Part of a small language model's weights: MLP 2304 tanh GELU, untied embeddings.
MLP neurons of a small language model. Each row is named by its layer, matrix (up: input weights) and neuron, and shows model dimensions 224-319. Each number is 500 + 40 x the weight over its row's rms, rounded and kept within 0 to 999. Numbers have three digits each.
After each neuron's rows, "fires on" lists the tokens most often at its 100 highest values on Wikipedia text that the model never trained on.

L4.up878:505546524549498548592552429568526523472535548499495597529492529484375486438505471499528503531591547474519481570529506469459510447508488566513408510435512522557456466522492558489476538522461493508465470526500501483499503476452490505470466523455409589592506501448427543466463566481537436568
fires on: " this", " as", " also", " of", " to", "'"

L4.up724:510523547483482443531501501478485496501460598480523548514495551535497520455498497516480534517469580452513481513550501454527498499513489528496560483482482486521489452545489469523465524524453448486434524492453536460471542533493505490491391439512486539551526440475482486443530603469558481417
fires on: " of", ",", "=", "The", " and", " His"

L4.up1693:538546488563445410413491514515478496446441460500502581514519482526482460493552470467526441535474490460531487492469437621474475501502512391482605481454634491453539522540501577557497607371531483514492585554461572516534490498436479548490458490440533519593512459524514565496496511487497488506
fires on: "."

L8.up1851:481522473523433491472473502525530500481541545507457560553591499467550504458441489556488470539525486487493538532500490536459533518447540519426503514452497582547478548524511487552509483493581524491427478490507486509467582440513523489493539508583510579506436461458488547540442525451489429428
fires on: " after", " the", " of", " en", " After", " before"

L4.up2191:425508518517494465525484539497570588487540563466479519550503534601482529461477518479497445483521456396512528523493491458493459423536520501474549513492558542525494510509482485463495530483498518500482498463438468484528486531478521479515465517461477472510466496454553511451464559458533444536
fires on: ",", " played", " of", ":", " where"

L4.up1440:502480517488422464533482527498423543534459470486519485563486529582500502510496514523538475528570564501489589612526520572458473426516473473509517468512501472542432456484477439485506528528492467514518530538470517501488549464486516594424394499512540520586478567490454540463595476529527465461
fires on: "s", "19", " that", " W", " same", " the"

L8.up140:558572491537519415459469459478481511479411562443517501556540433542499507494510535527550465608487525503485544539555496590434432538525491528445487476523497528425562417569526492538474481466525515501506535497519529484555503452442484477497453506513566495467496482504462506553442448523529443481
fires on: " a", ".", "pp", "mp", "to"

L8.up1087:445446523530513571492487481517525480503497502527498512598523438534503502436477488511506501588513539454470529536562512467433462476508460521481511475454457467555507504475479495454495494458478498501533519533513527579519477416489514541458511465469438507519508512541500569559446523552545501479
fires on: " in", " |", " (", " British", " International"

L8.up26:412546484525532529472506542514488499527534533532552523550503470507456529536466548454503545475437492442474484481603560457452448467501475447516460539539580533498485459549496444500512517480602493504470482479488448449488469521514530489488511500522544523500483558487510564503489466537474479504
fires on: " |", "=", " based", ";", ")", " ("

L4.up1022:558513494456495468479483568494457560479495511563553505501448554521391537462478446500549508550479476462504604457467426555530475480503472508496464552411512487557476546533530460516459543558507459513543450445476554484453486525482496472514481443475503521510532557503618529474523491515478531486
fires on: "ad", "ro", " railway", "t", "on", " min"

L8.up2197:517503510505522503530467555490455500495487467532407485468513519516535486463563508459467421516554481521468454506495474449487545468484503428479516429502507511575527390501533510468606533524477545551533600545503502563446527505462512560495591552513482453533573471538479500491530574479548472477
fires on: " in", " released", " Arch", "de", " known", " out"

L8.up1963:529507406501528488446549527501486527558481479505478528452498433528518501458529467490523497484517569506427466497481536487402488433439472515461489528474539509520508455467496451528442468572448453496505493498533476525419595498482583536485454440503578507490454495488519474492440619507479529407
fires on: " of", " in", " at", "ing", "d", " a"

L8.up1212:547526482477473418476440460508529549525477531544535505459522509506476486481527521487566479493475478508487494587518505537504526417533542476515517470502516581432530509463506416502548536510519461498543520541465496564467500441483547479469454476542521473531513429562601590565445477528481471483
fires on: ".", ",", "?", " =", " Bas", "right"

L4.up482:490495512504510482478525488544471560511445490456433471543543559574393472481500456539469475522523543536457482533486469490489518520475540447459533539502478496495531488448454531498504502510553513497432567561407510425504463542507521397509570441495477562486505504503564446463511458537535517419
fires on: " to", "=", "ly", " under", " —"

L8.up950:526546440455488470422489503465516474492489529504538541512449506520485495473456473510547492500544555519448482504575492502577552508534491503510420470490486485469521496606534495468515458505526555496516513541548455461495488577538480470454490504516436464436480550552525481474535484434455531434
fires on: ")", " to", " men", " China", " Country"

L8.up688:552560469435547401516533517540521480446488517540480529465494524526440494520449540535544524565497540426407510546495544423585472498472489508494521580419489479477551555518427565460542534447505497494444492499537531533511503504400455434428541525477495556574572464509506497502479543491467506489
fires on: " and", ",", " that", " sc", " his", " Sc"

L8.up1975:465489457478548452458513488483504485531538492461553533473454431499510500488488519493472438514503553553515516464494493563481541481566575467505523440480523558479484445502505525449487541463552490518495469479527561444470503479447526483465444463475475477534497494473565567496461562425442454486
fires on: ".", ";", " of", " |", "/", ":"

L4.up647:546577527515533485575469471459507432489487516513489528544533529567496541453550523499465498561574527445525569483473484498512467398513535563524512559551477537515544400534468586514435491456492466475609469506571510479485490515457491504483512587453502520475515554506467526470494563458521463474
fires on: " and", " &", " British"

L8.up1468:550523477492557487456489420437540439466529502500412525536494443467503540438508546495555452495544456438517441555553512482518526486437568462516483456510481530528562484487553535527471509411533564508502475536501435506503468459531483513487497553503519532517515496524494514423519526494504504491
fires on: " to", ":", " is", " a", "="

L8.up1299:484512490575519535539615511567479560514432508485459506522475531511408539472516475462506447497564440468551493514476495488473525482500555463491512475561494508467495443464440516529572505485427505589508531461494432527467449474452544438426511463548510470517466478485502474481490475559546475486
fires on: " |", ".", "sh", "q", "ed", " Kh"

L8.up203:513505501517459519475496483566527536468485464596536503509493515498468543506623450492563529535432486446409563492476472543427462520528549495432541571429485423479572529489499500555497500499468508490478539491505493479444577482514533493502526503504487504466585463510508523553491566462528534461
fires on: " \"", " (", " photo", " ", "\""

L4.up591:439520548517512523430515489584511517541483547541474565467558514525495450496512584543469487433490465445480520570553547489488448509572520492514518486463490443535491499491498441495537482461578524499492458480506545524503511432520528549485509511500513541535557481494514543407458532519515465545
fires on: ":", " her", " going", " finished", " went"

L8.up2226:595486491488509480560559457521459492421546529454467496521569470387456575492451539532424489474486523509501585583503498537449467488486498509426480578532466530493531453418449557532405519520605452474458409492497441536520488455427520484462560452456531506518505510483531550544409568458488484470
fires on: " of", ":", "'", " to", "ta"

L8.up1241:459500446533508478503525537523443551503473429474477598527513459562517446518427478548497533434489468390459523485457501522521476490479520503449481583514528467532562444525488493431508448480492438445526462490443487433415564505496478517455494496528510493531538555521536526552511573467528512439
fires on: "-", " (", "–", "/", "\n", " imp"

L4.up87:529551480460473508537580477505494491471557495454451551475581512533477428435439506477489465524514429459508560536489461506484506496513489479545444521481529543446536592507513552544449521536531531442514587474478520580505458516573541543457527491451450480422436440497489500433526499498495425558
fires on: " of", "z", " |", "er", "ure"

L4.up539:458560489474557461492516459521589481485442457576511452438450439543458428498419480467506470511485527495455489547540485424453508521496521480472500465512488491479473538465488465550443483545500494501466514498464545499469479500466539510545561480462544468489531459531551485495481527505570520538
fires on: " of", "ad", " over", "ir", "ah", " style"

L4.up126:463543425525487458496473499508511493552503471545456517544486569488511472529511445568422456469500478486530478539490470547455510503531487479510468535485558495553526485535508470487500477451485552441463454522449484493501519605450487443508549460574543464537504446518435546470536451498489404497
fires on: " to", ",", " and", ".", " after", " until"

L4.up219:564486463555505432474475450510535434470554515559447383547523539491519506471467495544466495514426488440479541613512481493544528483452551478445529519404576508494595480506374513469601515481550486565477445551489389487510454494457536447491531458458487503460473496472592527491475494526495500483
fires on: ".", ","

L4.up289:510535443483452425507496471537494432419477459527445511485499485511543484521494554498489477498504475451516512471460561470502475512505506460489477469460499506540478525542438594461416467509561477471527491533425526488462507566504517457499468537460464465512370528468430604506553515492593490567
fires on: " place", " of", " one", "ations", " |"

L8.up1739:553502497496466481464523430601553482485427502492414534485507513507451521540519510414500519467425492457489475495448441576507569491453529480494505550495536527528447490492438535513512517491602476543585505594461486442471517548446518508520555544490502503513519513428504493490493576580545436486
fires on: " to", " (", " up", " of", " |", "-"

L8.up2063:496575436522553529416472507575495511543534546576452524527485458515493503504478505462498538468464549440477503541433481427533496436458527453457487499559544444543454512488468471437475558455476484473507475546458549464445495496457532496538500517481521488546449490475531529525465529555536530454
fires on: " at", " |", " in"

L4.up1342:431566488513502501524449513516553524502488541496516484501498505527489466471460545496445533517448508435495469550552503447484487525463506513489457526565489488523443493529497471452525498458518426498549498495492512529502484442465493465436468489500496494414463520459502494515443509473510456490
fires on: ")", " |"

L8.up2201:449452518527513508463440465490497443458565559568552526553572530470500475510516515528527422476453482511483444475433505544474496483460561541449495511517525565450497439480545507560474487555517432533468565446554494549487457522452480460520541492521546499506471425604509534551473479530470459471
fires on: ",", " .", ".", " '"

L8.up1789:468541475510567435527565515506468500517472488518506592475508447567527494524462535493537472490510556475537523519595489479473519422474492501500525504528500479511479485515501553480501506498516535540482464533482613520472564473482518534432464484423491480524486446516515542464540536478510492482
fires on: " of", " on", " at", " the", " to", " |"

L4.up1697:523475460487522483477486451517490575557434523511550513499524557521518545520545492474493448547488479510572497508537473561563513485535419566527506487482521495569516471491520522519487583561548539459512413563541499502505469434535578549481467485516537509472564486501512516539489467520499514528
fires on: "-", " of", " from", " into", " to", "Source"

L4.up527:495566470617450461473531475482511468478501484557486472471501473483447484505481515530502425506534478514476515594485441577416496456515507424514537518507577520465523450569460526510485543481575380532509594596471471453491496585488540460413554511538532502561516467499576529516480511506536494490
fires on: "."

L4.up448:487480512556496546532481463525554477537534501459444513518506474530512446431466472477492455507519502524356543491508508516408409581438468541487535489465528423534492523479472504479581416542562437552531500482495473525427566460483508464503456456492513549459378462519538512535510527485454433476
fires on: " at", "s", " of", "\n", " manufact", " included"

L4.up747:450429495496490483515539499509488492524515524508527546531495479507530489483417504528530520561541477450580507544517566529457441514478480424517553526448441483525477522543500505497554525460517521446522551530526509502532552543469474528443499450547431617583511503491487532485534497446538466415
fires on: " the", " until", ",", " and", " that", "="

L4.up1490:448467494529528519488515557505473509457540525522512453551559506526561496548442574490432490529520446520518499576463493546518598487466497473540533476499495504569538466533495502521484485457523529515523572595459511495477540538491547542424574549510491543471447496491537421510442500451449505472
fires on: " to", " and", "s", " of"

L4.up316:488521592516455466490517490466538488479520451474493490542607488486472533439541504480483481570543562516608463488440532479512495500533448459473492483501432508525587449610557569489452501447521449515462469557528472494552511486461538524479542526531478504547469512550452522470493506474547421439
fires on: " and", "O", " &", " De", "De"

L4.up1599:445545470521441488442499430483511519511545566531498556469513435475479456514501512440425478439448468447495470639529472512511515487455487474490505529459470497480452511455436510490497487462507484461385528467561446554472552473453491536491491512530484464507532478464564551546489529439461455490
fires on: " in", " the", " of", " as", " to", " becomes"

L4.up622:505574499467503506557481472469459487446451469489474535503495500386480539448525520532557479538541471508449440470521411478505523512485523434609508565522492495480436554566547513470553551594416442462556441545531505507523617555541512523456506534477484503500466577507552562496474477525481537501
fires on: " of", " through", " under", "on", " BBC"

L4.up775:458551486564475473528478522521485498488513499486544595479448492499525485493532544514493497490465535442437497536454472426511555482507506466426555524440455454542444488448457531535483518476533446497454526498555478537465533489461505524491538460500457520527554469528475576490620523487481576413
fires on: " to", " of", " for", "-", " |", " in"

L4.up1594:488479517505537406513537462497518474485458491515450510432538529555473461516518497532545501521526508443498572541478495469515572459482550487462496498511445441467586466451480587614514545496548487482554515483543523504501545493483544507467559488464442518550556459430521517461520519514523488504
fires on: " and", " A", "s", " Its"

L8.up243:490488476563447495487509496467518459505527505522528498429497559518472471533539537541489501529549451428422474528523503529521574451516455506537535484549562514480500475545500466434482489475528468500475474528411458522469549556450467515459483441471523486538458398572540451475460559481581452453
fires on: ",", " ex", " /", " as", " |", " syn"

L4.up751:426508435469536439478514538495484553489496476565463522550480447581477493473460561549465436496491544479544513458473538492468432466499502467525551534444490559578493559527545515486468445452443479453465472509494500441438514461520552503527495525398443503526491461513491486466494536506526558539
fires on: " |", " to", "s", " +", " position"

L8.up880:464471471557509493448557489476511497546486456472527547509494435519527443487508475557401513528517459451491596481483582500486499412509552444538565458496467498454461439481448437521486489518466489503454514447458419434548494511496526511439489431530521549414479470529502461533558538548578504466
fires on: "=", " |", "ing", "ed"

L8.up1027:492444472538496451436555496525535545399545432556479502533509447536449489509497512478470483479506542472461537642429457549481483509437549430499556437422485493481591488450472462530461499542515482514434547483497504506513509531443530445424559477487463530478467537514504485522503484524463492540
fires on: ".", " photo", " ass"

L8.up1363:504475457540482592477491513538551471514516438574430583433497446492521466452525516500556454511470451519390437493619438438475502479437456511441421490514544468591481474526451524446511531507530447605521579526533474501519461586472531546427531517500485420484475508562508527546564512500446494490
fires on: ".", " in", " Ji", " out"

L4.up1102:500469482562472446511529551497469490445491509568528502570517543482411540525506464541434421512444478388515430533517455527470430509468460485524512470441486522482411480573474501494567485469545477434470528546530495500493505509537509495456543497518452522506489481431487530560526497459558508466
fires on: ",", "-", " the", " ("

L4.up2081:516509496494539421474497428495513518540493578471523501481580474460521464474516496554466473518483516429590462562501398420506514431532536505495508540401494456503488497546492586431475469422503491514513533594519527443492467512530455489505486535467460514542505481519501558464388565512528428456
fires on: " where", " when", " which", " if", " and", " then"

L4.up104:489570519509533452447463470528528475449553512475415549559462540556547470441539502538508449489544460452523539539463476535506482460546494563475571505494555570485497473550451502493480485426480479493434464476475519448497582517485499507522452447471497523542563466475515526421488491501522439508
fires on: " where", " |", " while", " and", ":", " of"

L8.up2062:488475413486498496518589449475489463505535560551465534507580448487510533441577486572508540530468551446488454574589455510506414534501503446491576501414519468473541536484582515500495471451438546438458517519534572412488520524459425468441536523478537582526527520522486486501476478491463441530
fires on: " as", " which", " that", " when", " if", ","

L8.up1660:540442499497513494579557440469515463456508500499542501505550535498430456484481472490435500518536517539546490518445540577544529446448500492567523463532485507504507513505511526498541479461513464492538474521465484488475461546478503476490509490508540486437504386496483456519502537450497517445
fires on: "|", " |"

L4.up836:437478443469519520488506447481484451428565392503459466531509510506514489458527550519508510541508458499526559510492467521492565541485529480440530502507533462478482483511470513442453532434543479496531526550567470464516504528541545551511470533478532545530407458598461473535500468450449457531
fires on: " other", "ham", "W", " at", "She", " to"

L8.up1514:488466494501491423617503469556518512472494550467526514475539487505450500500465508499464479487492512434538475526445460491460495460457542503516515507443517547468565518529527503453493441474472490525528448502501538494510539606551480540516507446477558471522528529563492526533518540510466535488
fires on: " |", ";", "-", " Bl", ":", "'"

L4.up1892:578493522547456488454502521439516494530502477518506515425557445488462401495496483497449470464482475452529437533542539531449493519507565443539490518467526514547475529464448448475518530476574432442476598514548485477544504561501495475418521474485460578468434492474528586492416537469481481476
fires on: ".", " as", " before", " suffered", " in", " |"

L4.up250:518538451479501528579517536477465504467511483490513469563502437485442499464541431461545505512642570454573464533443530417554555477556486533475534465447455468485442465541504544505462560515473459470468497534487521481505502484543480546469482579570522530557451516415473492519428522432509457497
fires on: "=", " to", " of", "4", "t"

L8.up317:550526428572418455447530434526513502485482479504535562517522439496436486431463495509478455456517527465582521567508476547503458500437514416468543500464514503456527471575453495480484532544532495532430568465500540515492554439545516550470485499537502540551529527562498501488473456456449489427
fires on: " at", " a", " of", " from", " in", " |"

L4.up1129:559485460523566508476519485524516440446522516436530533480480451517480474456457532421550573514594439421553475519488473439450563488424501501450547526490498495530513473474446537457515520404513519560422515524507481536519454422472514483433512583555462571468460490484440519495431504436502450543
fires on: " of", " a", " as", ":"

L8.up1040:543572380548533518551541554531513561487471456560538511472534552544509446503499446595437458475469503491419490530452496567491476436549509436514529566491521537519477473613439482480465499450516434537559554495455454492467488519443482496458553470464528493560543486571540540547435572501562499495
fires on: " |", ".", " –", " -", "\n "

L8.up1167:524474500419504490525489453549509499506500495475535517492509498457513505542551494455481458522530554510397522503548497460470456501545503427468591554409501590538558495510466484453543563472522488514467485511478532540485526518527518545524578527472575545502491497495486502541390483527575493476
fires on: ".", " of", "di", "ami", "ina", "92"

L4.up996:484537497558479504448496434529489527487543528488453462518536456443570559514599488561459496544542522491435501508550461605460529453451503452468546534471488502556549513479538480515475531415501547445507484443509503565454598456518460451460575500449469470545507433483471547549561507476517485492
fires on: " the", " for", "I", " not", " and", " with"

L4.up1876:487632433564493516469522478442450528489520479506473545538501508519471490473528529477514434545529480500486634517468529518446530468508581472473515549464553488463500420540461531490448522440482473511490543611511530456499570508461534505425492491433570507564481543510480560474451513520507448476
fires on: " to", " in", " of", " |", " at"

L8.up1189:521544459548496478501498508474523437535466478527536470530534546503461515530514464531518465576506445520460451484556497597517499521581531501453586541512560449431551502508480562456477455496493442491458457570477484510549537511517513463419510474492536533482539489460457438464455525491413408529
fires on: " footballer", "ly", " and", " directly", " men", " player"

L4.up2002:506471480502544504460494446409484468494528554485458490467562471504487452471426534485464534489491518459504450546419440495503517436569494517437604497476479479452494533447402527528418551578518468478457502505505478493467554454438526476471496482483504517501526461512589496548501494467412451482
fires on: "_", " to", " the", "ta", " per"

L8.up1368:504472515497505473519447481432490432469471541566477436521492538578471496542475437412422460533478511457498444511529515589506467487512485557558496553517515543497466533526541526459533499494504485464490564470428452489546538529538494464461527495492525500541512524440429491504527526496516469490
fires on: ",", "="

L4.up365:544482498563536488560488473535457488434492490456479503444465609553458509473543454490528504533533484560464468473455490509470476481538533485534558500433481528508542429556551438485575483496463431529506439452553478518463546549569439445479540484491437542483513474513516544486502490559450510509
fires on: " of", " under", " album", "ue"

L4.up772:507439437528511463461516481452497463504493497504427518492528419475516530550471557550473513523516485507447516503526497484438414456483451504485513500503510488568552523447489559546473588547574464506511510436509516511510495526489453478518466526485483540495440534508509541511513564476444509526
fires on: " by", "|", " |", " of", " other"

L4.up783:488485513526461491558529443577490518471505484485604508486556534464491608483521389538485433525422553498441458524490472461459474525514507520444423564473526461558471433489493437481530514563518420526488456499516499558456452491482472492489505506541533552425478472465541505573487551486488460528
fires on: "-", " of", " to", "ote", "os", "ra"

L8.up1471:475501436499540512448441528538487522539502508514535573456520510451492421473517504525459493503519444464536514548478538483489481489429481452557465479535499520469518490531485497469493522485588517495459533544477501464438543481489525462458527445554493489580483440535517492461591558516566420470
fires on: " after", " by", " when", " out", ",", "–"

L4.up1134:478596464550469524561559477551510564488467468585503519456503463525499510519446469519498484507511523431506479454577493500494451491399459511560543499524506497532505485471499527509397539488486475387524568526498588503468464537532536483514466530498459519519452454495543445481505503564489520536
fires on: "re", "ir", "min", " of"

L8.up1170:560524494519445474529493489555536480539524574540466508522595465493472467567516437561490502464520456421484460500477524571486489477541502441536500525598473495431580483495525454475508599433466452457497498547459522477459526571462483487522557472518502601538529518481508512578529463515448513480
fires on: "-", "ca", "S", "C", "D", " ("

L4.up170:547548499553496512483528510447482551484470530461473523475578460557448534520517585454492477465431550420511554534459523481520565560500538496445543603464554531530548499480471450531440513492466471529534452457584518456490532529464564453492461482467479459547542445486420510493517460522483501496
fires on: " Go", " to", "9", " |", " together", "c"

L4.up771:526556446484511519542495544477495598510500504549524455504517510543409486484460529464550523539549527492485533561540485498463542466485592526490533510529514550513462504563447493456502474461476504508463459531536509467575438522467515562471537522475475481490522525511601489474400579492496423507
fires on: " which", " that", " |"

L4.up2245:573475493513468500472512459570499510448417474515492550524523510487481516462511480565450474592482528507488534516545492508500444416521476519533547517533506520516515512584476509539464477437458470470551521535468534473483506575516526484496471543441529508519483398440546548515475552503513477479
fires on: " and", ";", " the", ":", ","

L4.up1528:428433516535515467448566415438534608479549472550491494511536593555503497529499542473483510542560406500498506441582424537545545418479508600512547477539470492468501415508487450583498494521600512529530514480477536505494531519474542498443475447563581568509521568480541496502524487530481487428
fires on: "-", " their", " to", "ne", " then", " of"

L8.up1915:565509530543511473432519487601506402530454491566548547524507500531449508502551490584485511541537496437454512565537408508486428482550549415436509565495511495457449480484476516480465465483580491454496539495448529519482519593553498424497567513513555452525453476540523540536509425504591505455
fires on: " of", ".", ",", " Mel", " Ch"

L8.up196:521453423494447448494447527604468475555460425551532488500461511595492466516467486498488466519468519442490501505522520457563552480503515433582557459425432513467478492538493521449526563471549569530463494588528485616574477526487568496533524499478512431510579545501596485479588458551516528469
fires on: " W", " the", " (", ":", "°", " Royal"

L4.up500:445505543488491522505530535534435526438516490516534474515486512522494503526484550490574499440431498519500503414521399494508518525469497422549492469512435508514561461533529586499490516503563557568411504540506479559542512478461472473504521510413479501496508543588545526507442545582484553396
fires on: " |", ";", "/", "le", "ble"

L8.up22:508512515404508510495497522407480515514536501549545469399473513540485493514446496450494506538513523481508520518489434605505617466519520462503513498512525491537533510459497566484472482484444449522476517541507554479480535487540512511467488532525492487470526484466534556509525635577479551505
fires on: " h", " we", " can", " j", " str", " ha"

L4.up48:503477512557501464426463506496528579498446455514428470467520489482457379506529457533542418533488525450511485509501465550438479454479488461493493462421487505466523461513498520509497471502537446512507495553557453470475499489485495508472546512528528507533505422508632655507539505494552472454
fires on: "|", ".", "\"", "\n "

L8.up1001:452539480449542473483512487557576464479495495528552517524493466539457442540541510482468460478465548474470475508427482495531582550521547535523430511508507511506489465509489464577551409477572437472491548484475491473521504534475528509504536518496538468586531493584484478521527497402482458447
fires on: "=", " =", "|", " Over"

L8.up1419:494531451605441518390483515537511473488551525513498524521514555495453494530527449518451530533494522497457489572483496547542516467471491537469494493446495525457525434540491519556487527536575462479477465489550460503500569504463480430467570467495501510547546528512534405502518476456474549476
fires on: " res", " cas", " subs", " Res", " dec"

L4.up1704:506575507474562463481504408485478533450501467542539500489577481555530453460521545533538500489496514422522513581509511549511507555506500448470568586488498495502543556476405461424434523467547500506465486513433520518559521560475471476487517567450495531492468433598552553483515526492513446478
fires on: " of", " en", " and", " sh", " ex"

L4.up1721:475588447503506491459486478554525420470417506539472548495454521511457525520429453459481519508477538428473527556450439485473499443525580437493487512515487440484498526533497496442470570445558484516487499505425536515456495565508484452488523520483543528442543479478540543452496525452474464499
fires on: " include", ";", "—", " includes", ":", "pro"

L4.up1004:510529500488453498518487529496549503499505503599514507501485520537530472504541571543408515499483482465479488651563517472415528535530486478486506495462534488497526497472493513551490480521524416509508499481502549414493516544479528521460597404482542541484533524473518511370476495479525497445
fires on: " |", ".", " August", "=", " (", " Li"

L4.up849:528544494489523500485469538409470423457460522442561535528515499543528527489501608533460478553521505481491563540514488547466519462448567454521478549481486498539501450516546513469525547481466515512506551499456504468545568479508416425432499489468531545557516406537465611491605530501464507502
fires on: " the", " and", " that", " of", " for", ","

L4.up1497:442506466596503535569513493498504460494532529457547492521462487510502476493506438523528462516532563471591523582505499527484500502462451505585492438494457509480467567474547514527528494434553484505524484564506551520510453519476477572513535535562491435512554533421409459558517457414501471523
fires on: ")", " up", "born", " |", "o", " on"

L8.up587:543554445534493487510572516523518528498551560544604543494465442600499514495501477513489504509506467475433536548470511520519490558466569517535464537464445559439567485505556530428492454465486524498400443561432483485419558543527557451507517524543484521476607485531535522515500513431519508511
fires on: " (", "\"", " as", "s", "I", " we"

L8.up1693:519472368522462471491528480532530509497470521435452528477490499473498508532533469531487510467480457486464531502462488557457468558476546482511513472520462464507466493458466465525557482450530442443460522559502482529457528521479491513486500482500482479482538464568527499546495578383570463413
fires on: "/", "–", "{", "_", " not", " or"

L8.up115:504563557467540497532502495507468478525533520497530484507535516557473498449478490457519492525561521489572538560448566565504497499480575460524545512552509518572579461463454558511510529505496508503487548496378530488528447476553550500490474479463475530495466508515535499488475545414478465455
fires on: " Cha", " of", " that", "=", " we", " to"

L8.up1513:504441503470520490457520496501441507431486517503634539543452517547366506513452521483533513557419532467504523506527536547486502432521532412538520528512516502532541440520495547430501511429498520524551469581441520535499536493487475512528513435477543563504538529560552619474468558503490498488
fires on: " \"", " |", " (", ":", ";"

L8.up1352:494506453553535403481531469461484494513495445437490556451461463523509546467477507487479470440536452433516511473547476453497475473514549524498491521463523473503486396548503573544539486517425529528425574549523545527499588515516484533414471485456451511477462535504453522519480504497497482504
fires on: " to", "-", " |", ":"

L4.up1839:548544437536454497436552487529447462542477466542548487422531530490452449530474515475498518490517440484577557595458461500513511418524572439524468518475549506467502503535505440446418537470539479535494613519541488507506500516503536506461438511463558468573521499534531470442495540509521435532
fires on: " at", " of", " to", ".", " approximately", " around"

L8.up1404:468459485554463444429578502484466498519479508483568484579528525481455505509504551530540524558493537456566490545423491421411487493530497515482489476463510554536436487437536530544508535504493449466544463534571493495593531470521487470478510563548487539532462531540475463462466607525454486489
fires on: " first", " a", " to", " would", " They", " have"

L4.up1231:532450484575528452598572443509471447498513429476517523541432497465466576479547386456531446530447541474482488550497493489517508485502512447515460521530519459537479450486509459539563449516463472440498477486536421515471480506524485506511471520521466511441454401526507517543424458501499490467
fires on: " under", " —", " between", "ute"